config.yaml
num_attention_heads: 5
num_key_value_heads: 5
intermediate_size: 1280
tie_word_embeddings: false
parallel_block: false
init_std_o: 0.0
optimizer: "adam_variant"
warmup_steps: 256
schedule: "wsd"
decay_shape: "linear"
train_tokens: 458300000
dataset: "wikipedia_en"
MLP neurons of a small language model. Each row is named by its layer, matrix (gate and up: input weights; down: output weights) and neuron, and shows model dimensions 64-319. Each number is 500 + 40 x the weight over its row's rms, rounded and kept within 0 to 999. Numbers have three digits each. A neuron's up and down rows have the sign that makes its largest values positive.
Before each neuron's rows, "raises" lists the tokens whose logits its output raises most directly, leaving later layers aside; "fires in" lists the words (lower case) most often at its 100 highest values on Wikipedia text that the model never trained on.

raises: ".,", ".", ".\n", ".I", ".\n\n"
fires in: "c", "s", "jr", "d", "m", "n"
L2.gate1197:470506483529439458464490556480484495473587570482486476490443480498495503610493388476530474481476448502525424529472480522511561432408481459516481476468444517471449558556489516450549466454454453478464431573488529450555562425513550536490571503545481501463587532447417469411490561461486443483516497504494452511589463538521526451450545522533497535499500505523482445542509553492507547457472466497537488533440540536506536515457541552569498475503535471453450506466496509602490483494561535533471490556436493555536526546433538469550506491476479521532504515532486491507460513446505542468554424479486484543514566545486588470502467517461519478471472503523493512540563543498435557472529480500515502543449475457528505492530491464437572529473549507471504503478436518487428498477488470
L2.up1197:493466459516445471454494489495484481475578503463502486465443469489504577560500412504540479432518450520515453540500494495520519425462439453527491457452403534490450554489453507395565490459498469481452441543521516510540556384520510506491553471489441537439555493436433469461455577448461455471521525489512469542536479538491529464423501568541546551465451491582499459564454553502532539458510401503547476539444507478494543489455544518528465506482499485465487453450476506568474452481499532497474477591495528521522511519479558492494476490442562563521499501566517460574471452462455518562524445502531471537490533522492547471463495523492500455480451505526508549543503530473412523499562477506498536568514535451578486508554520421445510542519487488494499533484403571508447520565497487
L2.down1197:492507497552504462458526530503503527539548590508490505475481515549470453600474495431487512499503496459509390554460475547516542438382481471527491460453439450436473568562520488489534478454449456446483443534511555469550548465475523572457573557585520486446575544477443476456507532453415433483509501497484480503533479520475486512474516545507480530519478521487489474516573520491491547498458447467507455543505551518495521516487507527541512470503549471504427519452459474564481497484580511513458495533513466581543527584432545471542494532465457521498520519532422538517481559432448523449554396533486485531525573477520557484493470506456568507481500498560471498565524524543488609410521468520516489534461468521492547530528520471437564514476561454482527509503435466517436508444501455

raises: ",", ":", ".", "\n", " |"
fires in: "new", "original", "traditional", "separate"
L2.gate634:537546484531480441476506410482479474463537442519537481478473579457464569459525458509504569471513573473567520474601494460463482576504410530440461537496378525583538443502502482534504481521533439545535532471501545455466445480508466504492450460480461527497453453451500486472456525459571517507486523463488436521446601501466523460520518469495536418456522492466453500516451517556450487567475494445506585511535501465450503535493496471471446450447467496481560539481431478523545450423450472518471436510519595550524494540554491462525476551431533478467435527536577502535488418533532505591452511478569492496422451446541533452441506506506479570483530535524546542503510519461471442612462492484449480516553474513543468490537499446474511476504464536531463515369536475523496539460486546
L2.up634:515536459488470472472480461491417484428533463542536518534520567483519512462497492495487573486485540445595521497561476478485517607481442560427487554469421519540519460521488489560475437528575437531535529473474569420447447522506481502492419493529455507500438510469542479447476486470550543483511479471552403491427496450448519454502520452513449413529544448462488486524499499554455487572491622421506573496531498524492494578503481480480543433472497531468533531496424469510549491415508476544492410468493544555515500572497493453498470536492523447474477542519581513481464389523537454513484496460579452488480434467498565488481521551494494550498495505505590517526529542511513487567456560507442488523530466554534498465518519435503478473535470536504479531464532490526542528376526507
L2.down634:527494467468485521511457526503464487429509520495510505569535513564494463496535509533467507508523492459534484487510550495487514513436537510475525531476572516468469511485526476553464495548499530434501518482456472507474500522514517541529509524521497485468497549520509482535500460548467561446501454447532419494459397477459465486516566509517464482581440462512504484440555524463498519492502637488512487461477472587559512483510491515550561528436520503489489467481433486526526550515565468525505525477509465537505528528472546470500495513563488497491488473453501487510441502493503489449474534460464468503574449536485516526535517540507520523433500501466558481488506471510514594480487519493474547502534454556526573576455542434514427499589514562520490525506490557518493507200560463

raises: " and", " in", " of", ",", " ("
fires in: "hurricane", "performed", "hospital", "residence", "princess", "day"
L2.gate1195:511492441498525536513475516553471522452418522539503504544515521514481560510486559506513532533500487449476462453466539453508410454521525536476449490530533563455524501486579507498438479575539470454461554578502458489442490506498471503447472482462495465488496563550458503484535373555551487489473435482469546474495441564421492498491502419544585571516540521472536458452511537500558504490532479539500493475511400481502496561509544447493461570531488523430498537508471461499487485463566507537503488459575453393518539430515590512515484531506513480497524477514434527503483543485471514558449476545449495551460482569494523451485447508540518451446542526519504541479551512441539515435469439491451537520584506498505497513542527532470509515574522419476483530438472469520591475511447477
L2.up1195:511467470509507555501482504555466527489427535553477507549533492487515534473485544537517521528515500468483468456458566464504435448537507580511459499524540531456526506487590508546408460549553486454471545586498458438476455486489425523434467501488521474521515571558461486490576377540528488478447479488447523492512423562448517487509513444524552557545543536466553457465495501493563479511498514536480503499559442469539525559523540458472486549550476535442512537492439439533504546471607531518514489443560452417536512498515580521477461509532537496481533477507439525447443531486446507521472516539452531523442485532448529482510409474547522469461531524502487526521574499468533527427483509488475533490579521529578519510542524546422487494559482425510484538498450476506577463492464487
L2.down1195:403475564508483496482483503545452481527489560449478569518529472450493479540549493491456481464499477519535520526523508514460474486450506456464440576441505518525445498496434497552475451447563552544490473439512565462483530528477501555482515482569504560507478480491488491514526536551513503478542481520526445418506511404481421472540534534534509479467548508501469502438476468505485452538481534445522510491530508582488504509540505537472578507550573536529418472550510472462515528512564477510579482523498456569504530528462466468499475431514510530421522557495487494484485508486461524502500569443533512531543531514467505496531513473540488503520454541522543490454538501567463534555497514506500485515472523485521557502581546415503473491448468472532510537553500497516504501209518499

raises: "'s", ",", " of", " (", " and"
fires in: "county", "triathlon", "turkish", "valley", "tur"
L2.gate796:556489520505565502533537576489505497527530473513506546485514484510552492490479484439505573555536500485549461531492541542472487428538581548441470512525535493466549519565533498595449470451478528524472492486471554424471469579565493458457522510427553507546460549490475496463529450477466541502518505503508459468578400508532476498506494574473411491549521477531574449487468509568473514465490510515514460484570477498488587540542491491502565479443473514626493556492524423415506575485473517478470539404502473480536427508535487518467478546505483516501566523531504544443428521534532474483514558477526461487456500513565484501533475477530540536495546558548539483554493509454562439504455544452504498476536503511508486527470545432478518450514549480504440465499545510512581507433491418
L2.up796:561505506505487505547547538479515491518556431513569467484521458484472529526491482495518528565452522514489446542517559482449452430563560547457441444530547525515487545559532489565507477524487539552455466479478569513414470548566568480451487472474519428537461511454473526515513457504469524524523478468545507519488461538537464501489488565477458534533505474521536447415497525541464544484471520538441471458635495461450539559551507452516524508454439537546544510497498490481455537458459538447452523494518470468493488443543431414508453594463454540510563510495460506451501564605509464484472547492440514450451467522566422510502525487537498500494535553551513505541522492461523489501481501487512518498573482463465473528403547448548515480509538493485464505436551522442559528517536421
L2.down796:447484468481494499483478503492533510570493561454443493543510542528537506450518524468508478473498461480473551484476443504504538529427459453499539541475408517515469478458494536521495541442520521501534501479530473494555492483429438524561529521464484532488512482540477482530480522505521448512502503550435455464473470473489520518512500483517542432512497515452482574538519471529514448528452506452556514480410537480572498492499496505465531489496556474479490498491468477507532482523537514550561520506501502570516504552428571518512505447536566485434561517483528518539464440424524501497562476466530511553565527474468494505591463429520502537435524433479507465454469503534506513502486487487537466491384494499501536479619490507482505514446490508516525578582487488574526490216498573

raises: " find", " apply", " continue", " maintain", " qualify"
fires in: "to", "not", "t", "and"
L10.gate605:526495474483443568500519475512446401530520479531477485418497444506446424464470517507441544540515491544542539410511527491526431468530478481534521403569490544451553458501499475394482498498483477580518496544495409560482453513476495560538439471474476558446486581505497526504478580478529469531468433509440564521548529532445545605525518556515516519525524483542499568427548461442472528433544431497578520512502559475499487480443502488514495505492515466511516519571464538489518471495517512550511492497507578543509483501499447562538534524548478457483505424531548472533486546539450507557437521512470520423568504452507534494531478486448500507525498455469483461542525488492417507544524550469547433503590486501453483485509446453490556537552512513512448404484462527541530450496512531
L10.up605:492478589547474524485562461540487536494599542474483525464477494487532475525533536506470515531447547527522527522495513451516499542511551490525455460518480483469510432517494521464526558428477494581528479568474417605576509493540497545587457543480434511511539570487495551445513482488426521545511500503437485468504541410480522530498605536534484516491510530444506488514484485431500446545488474452478471386449527558437537481475614465507517553515462459534553513515495477558469482498552570609458516530471473515502479544444496497520526481487510483525557452521511425548526525495444478446493552470441480445510534568473484656476412473499503473519475535450490530531484462509477524521529464438520539467512455475532484473582483499540581455415496502493413482476430480567506455507581509
L10.down605:486509486451473523491446515494476493509480447504446489567571503529456427418415494492397519592481449477528510442493478465529464510493457546554463496454521495485507497531499543501482486457503444542514560498517510544503511484481529520513533503455506515472503524540527526487452519512509503547485533483501519530534533492549482518543519495449541501535525517501497502436634484448521546436453487515557542500483519521476471496458533571447518559504472592485449498676565497451514485451508478516478471490480504503503509488478528475542471527465528488455442481546500441515521509575500484441540524482409565503540461560535494489491445572485534490515423512528515537498505427518470462470517492438576498511455490502358505509422477452523500545569520505443512312495443538545516450511491504

raises: " and", ",", " to", "'s", "."
fires in: "texas", "colorado", "ohio", "indiana", "arkansas", "illinois"
L2.gate265:467563436499484499534448418543510556524485494508499551441471544468516430537478515521470482485453500501489490434507493483531493574485528550539565490503601468441537512420490500503514507498443513413495498483504467457551548422458549479484483524550488582388591489471557473552521539541503475570543530504441472523478483495437428492447494440519529465462455592489490553554456518459537548529473517478570529525425495555499403347475482538521484526547553486412492469542469525494513432555527485468560474531490543550486456478460525454484532468495461499533461500549520535568482554504551534536457443536565475527490472448506493562476538565453511563542534471433484497538523448525486447433553467525493463530485517559503485477527506515509504550476505568524569481417452520492469541558478535
L2.up265:471556446494473499523468492551494520517485488518493534444448512451547422568438512508456480486477500501500523439525478475541509586491547529519565508514559476446534507442479521499513521465459519389519500490522426411586567442460547508475490526588494609392592497479581485528536524555525452580536535498449465534466465509422417472464539419523505443475447577494481527550465522442553503582447537516566525513448528578532461436438487548514462499514529491423484474512522508516538467538525514490602486517472573563480474459479533463511510458482475480507460503554505510536489576488546558557458438545573474467467477462505525576514531483438543548509557484456498514548549473519483470415537486520527459536495482565529530480531486513483548533466526512527558471431477517459468529530461550
L2.down265:445522487525472524541492504510506528577480480459440509495466468481574503544485558470484502489513524479476482420470491457559517500463486505444485480503474495497435513465458545552513508446489589453472485435509500429485572490459504504490526495484521509471523426494508470527474508541550487516576495510466447513495512479461418525558511468480486442505491478457495510568531529490516454537426549510540550504501514437508531522479490498481580498401528524445497526520492455482554546506519510518504521497518524576503486502428488451540488492472516514433523492496437541472534500442490485550463498474531498557580519511535535493570502441478584486461504431597566464447513444541510502485441491523538551506407527513502559455583506537532545495412556481521514529513492498493483501254561553

raises: " in", "e", "eo", " to", " into"
fires in: "born", "son", "birth"
L2.gate818:513547529530445547492517484496519474468440505490537456429496519459442464435469486480514475511531452570500490492552503474483460556584559498457498514430489492516419546461482539481498489484504469552529453514511556450473503423586538517609495463425435561479558448463409545496556578437523434470550476483457560494510424548456533541512534485488566493442526456475485440449491519475496464513479450529481474434498485576520508552472524556513572580553503522518520452472428547500510489559585495460438523510472460489488490545536499565478521476438549411480445477483507479534469501490512505470468480553505489534544464471520538496462473518564509511497503474492519478507504406481502562497522519487501517540530513499546466491483494504467368440475459508505470502523488494440523502543511457
L2.up818:464501466496410459450488460479517497458517493536450519452495518468433440464494505545477482494488488488514542488553484414487440538563571498488487543404523523462445527434449526517476474481502458498517500497472483482477468501537547531552552496481446558516567420442480586491515517426478434534534514550525504480516462563503504561490510525517552516421510447493477461423479485465515445482474456502502486504439464529523501589460499545523560600541506531487489496503469502527477510598556543407450535499483478441446499502522537506428478469492516493413508483520499470512535539493434563445506520515507495550601499479497524504434460534555507478499536427502520499481534423470468582521534443451516545577496481573537453496524468539456438538459453543512460494514494523475522489545554480
L2.down818:515544512546487493490501448464564507444518505516459520502506507496458470453467498480488481520465472502522559455540525470435508559534573424477522567439491487488422528497501542487479455468501435510548470466490511454458493518554549528563528512452453569496501474464397532524591559460498472482540519545482486506519427550493566514530516472520514484464547478474487443447523441446517487502433530483487493450477488550507505586503530547558605538544547560513512515504464487545478510587555516465461554420432483496525475500488455531454509494478532443499509561536504516509482502463445549429499515492471490527524475487537535520496503547528512527485531452512523532516505429525444586527479527504525507533467535502492463506456451541472426437445501527531465484567525495488560460356521406

raises: ",", " of", " and", " (", ":"
fires in: "council", "assembly", "parliament", "congress", "federation", "government"
L2.gate123:572517518539436596535553505450494470485524479480591431494510441462508579539549525530457490496501473505567453541539473486500495493514439502447441441511403525587508515540507444490509574504530578554469547490561440505455498530504530551462487458475555523479503471479470468543460493496427523542529487522565532453375504531495486585516458608574495524455460496461517534483514489542490466451552487527437528498532462487442514452507558516546528526466429520567468506491457515437526555443410499533436464492503541468518523560504504421473500486477502553459552570480476481565477427499442518552495524499502540473524535486558493434480475583488487406434440474533523451539481483487475458482504469534433512530538551468462535495491510500517501529479477515550425496473527446557541547497565538
L2.up123:537479535522462579537506518445495495520516500458550480538518450475562575544529526472455469505533441475592465554522473480513505482506434478418455462506390537560495516548495422531429545496518563546458521493492455478461428556503505537479517516456563495498538477516513472533522468524428558544561454537577477439399462490471507536504466604554500541489466441448541524516531447552478487491520518490416489513533490469472533439454516538529597515460468505582440524511476488451525552439437481499440469479489537471502518547470505451480505468482545495435559563529454535508459417451424521536515528513520521517543541498553533431496510537459467436427434467521526424518491510506527471475463483519411520519487559485462554491543568478500529481487509546538479484513536480543532491451556508
L2.down123:437487527503488496451469558455502455560498529442405494540566480548511496492490513488482500501514423438501464539484453491459497487454466474509482551545550504504468485531492498577426429475507533513490461544466464510480508511442442506525525521464512450473579487511487525498470509525503501487534506509496421445498491438495475476533517518503554484530490501428511514476521458533487530515448574499507490496534532503526490543466430475415543509462534512493463543516494439482523454520497464447509520464489513541535520461377510436480494488530505514349578546501477520502435457453474474487525571510529450528516515549406525474529494453449540491471520491471530463439540500508509482545449520475498510464410494474522542507550518480477504459516534532518540511521539507483540503209558471

raises: ",", " (", " of", ":", "."
fires in: "party", "committee", "brigade", "conference", "squadron"
L2.gate580:532545545501474519479574556526554471506491486530413445489492485488391501515432558508427575516525465475508521513484573464502518495482454481444371499495428556493538538544496479454517449448548571532521504534473536494418488514486548512479523484490534537487537536500463468514525481562481490548430459499578457422427519528477454547592476591537538516503439485489541506559464457520451488407501465480493421527498501493447520485502539509484536485499512412471469479462493524512494593469480461393457521443492497469557530535509494431519541434482530550511568582558472463567460479488481505518562450519531436457505563498559475457426554446480467384498491561500458523510468535487509474480522482480504540499439513482521553525515577472495552490515505533530471510492403456510496470470548531
L2.up580:553548537484480504516581525528570491493500484504459427468468488498382542510475543531441565504540465502493533527511557458487512503481447482439380522503442541504543541532481452457502478459530578551514509501475518506432476516482542499468520485437534534505540550486442451530555541552506491537421433506576488433415534547482466553573466587503536537477435475492539535540474455520449490402503449503487423538454488491431535447520535500475503506487518419481491484453488533515474575465481449402455496493488503451537538545538484426487544463497550561505556576544442439576483483496466522529569459529518450479493554484565475462412566460509447366526498565465454542519489552495512464460519482515483548500458523495517520519490552444494545498509498531512482506481427456511498480483544548
L2.down580:501481515511489531444500580482468563483523543456415521550528499567515448525480525491457512520508472437517525559523459499492528518413477489516479546516551524487484560525485503544485460466538537507488481467487487497511511454474477497551536513448508515490496508486493493437543451556501499492491476511513435398499487419506463551629554495532481492493504515472513508490565443468480473488446549511509513541561511487533511505506451487440567526478545440476477495495495477495525511476530491483550549462463494548549581551461513455547524500517486530455558554507466457487410497435510495523547518485532443561552506541528525480532527425480529498477519478535529480516527519490552475527459535458538452465444467528458533557542512490479515443523544563517441558548466506508513473193513473

raises: ",", ".", ".\n\n", ".\n", ":"
fires in: "2014", "2013", "2012", "2019", "2011", "2016"
L2.gate711:483466484463525498511546543507511461471523517522499587520531492539513509540479560528447537435511490481563509506471480489486493406536502415493507539516503528527491523556525568499441475497479478579474554470557469526522457493494425528496572524546507528444498472420444450534518448575477521470470537508496475532501446411517406469554519548482529561458469454458507498547496482515484459502617510570519489565473532439517587523454528512491520533531482513530440635458493531512480506529452550539508408471479547582500519485508510536462485518510471477490513456549474574455483496490494441492528553536489577436515519487434557519512481478428489520478582463511524478493495512478510482529509493513537535482524553457444461512623529446553462403633471493497460562492498515535457486472460479
L2.up711:512511489471523498504527493512520492402519497459448527476502500411481554560537500574471513430502475553516530590467545480446432512542544507482416480539503513593478529507497566450416557538477495579508538539531507595459432474506535473503517446561409471444525529416480455537493477565479482490447558471487464538539472499516422489513459530462607540488496494493468524523433540508479558488554469553524521501539546455546535459499544469480510536550486531517505534488467511524439485509493550513471410575518546533473591460587559551480558573491485548510498447578458548512466556529496477511504475525483510453502552538451469448450529529518468480506597482471503426515469486501490525505557452554493503541558492466466490518557520430540488451551391491486487551493508548567477440524478531
L2.down711:471422444461503589548495555535521517560493535559521486538481479567503480468529558493458470510518526446584486441487444496448487466438486456485484571508529516505516494554470569480515509529524483500584548445569504498512533517499528578492555559535564558462481464465446446488443490501511505456520496573533511545528470371491440515536490474500531521446524542417521480450490485489482447517508589509540458537506532476520512501462490544559536497517534495492468522460492541499500531572460565546502452445483482544475503511472488506483482471504473506527559498583478542496488526447499473534473520446509538503475503555451478573534502483493482555461514515529524512451544474542515469501504517536542470494465528406488475473597557508531444551580479457422473566542553518468481493252494476

raises: " and", ",", "\n\n", ".\n\n", " ("
fires in: "german", "english", "french", "spanish", "debut", "polish"
L2.gate170:556471467547420491520572475556528412547438459504499461492446466482486541487520522554485484418555467526471481517475515498473458437538542463535432472532518518562496561514581525493521564526499473566457470550533488555506491505504447480502490481440510461504432527518446459443430506435501485587493537476529552465485465518545502484476525518423515505504461578484484512490499488542515509528571421587494505596547472473451488456464466435465447520474437433490527516457488525509475489484463554509437490517528584490455504400520511479517488526457556567505515471498464481544461535548488461575420517548492469490456440481522583532419410478588458528489504517491519479508519459528543474502514523482429539462545518501469464506441498494458558505524402494515515459507474535533541464517556499
L2.up170:552475484551413475526508555521529434496477576519442489578504470514552527517504508523441520470542457487486516508447497442468440462527564407519519509496559522555476597575557570486498497517486482566463524549529498500490496570503489519541501487513570493530445497527398467448492461519485535577542517472496494515475398427514437451495566479478498517504516562474525484443495448510513512530538529583534494563497481474502550525510459506477533527478494488528455472543481522511457509504507511549461505469502517515453519454473506449504468488482484553457505467487470581513403512532472434535472546506610484463554530506492513522449416489550488501439517523417500458495567458574558510472433540492448496491476555512472514520488531467449583497495474470486456473525476536558506484457578416
L2.down170:467456484550487498505463533487466467581493640502526522555520528534585544547514523501495509516489477499498492507461496484459471489471520488463546517425587503572486508579492548484467444510506518502497502474511503496499465614422516544515470541569509448477487472508484461489477469544477477460567509518495517484448406456451411503535527483519492485478539511482522468491521484474546545443495600478556448488470468525527491527551477511566596473477528506496426549542487482560495526496530561543514531448543458530463489580475512491493373515544440567460514444491456587515476508458478532524528523480495509512567535502411438486522468540544462520479509481489513480484521480551546556515432472512521474502441522469464505462544508505462555474473532537433418511575542453509490529373506432

raises: "eo", "e", " in", "st", "ste"
fires in: "born", "died", "came", "married", "birth"
L2.gate695:504503552538489490592511496501502472429566475486515445420513445535427464490501508495446396523460475494490546578534539434479465519582487545479545463500467560458444519443475505497460446493505455503490433485517564481505494462479492527532495464488474580583538451469499554502519500514497479511517471513459500490473450493496477594512524496496588524502506467489467445429526517525496491548469461591533423459531456527552503538510469547493577511497494480531457504467501480524512523522523384497493535540436486506495403495533514450426523431440460519450507430539407508523497480444450551600417463501501553476528422504500517491509482472553520500559492447515584523503538457514493567518499479428507537569490491484536473553481468481471467434427491510538484495478439478499555536527546503
L2.up695:474527487591418467515498510474547478527545525537509433454533515510389455446452531498518443489543516484537563520525530414467449567480477542480516530457419493484396461468530592449476522482498458553520442524536507435472455490578514539486457500482443495501494579453439473507542530435482465519508535528474531512527436532496522499480542478510525452504510458483492478525517512479467446525457481547472574447569505506553568519516492530543463550572518562507559508504441467448522477518512495489487531484510554475469481499506492519494412487481443467446470534494505482421523473499472526486492526561444512502567502519540494559467476503482469459460506494487501488499514509537456571511603512471486565517473545542516433474556481571452480442488395553524511543546464471432511554531447427
L2.down695:555568487569484446478528470484545526459514488528480490495513486508477479488504486490475443477448493510523564501537502433422540576511525474487521515444502504449405489511544489499479470468497428475530434476500550443430443487537565526534502507484453512553443529475390503557575540470489494455483490593453512516512458513528591465554490455530463436475493460548448481487548487488484513486460583514512538424470477542501524562503503493565527506525498533457527498474535519481507482523561481549465527426493489475526455475449475517462475520467501451552473576545522483486535504458490566492508515477448491467510502498537493564508531547454460500546518473557508523536505483556424573507463566476513536504504539482441418523460422587473419457469513523513501481531471508475567496427512416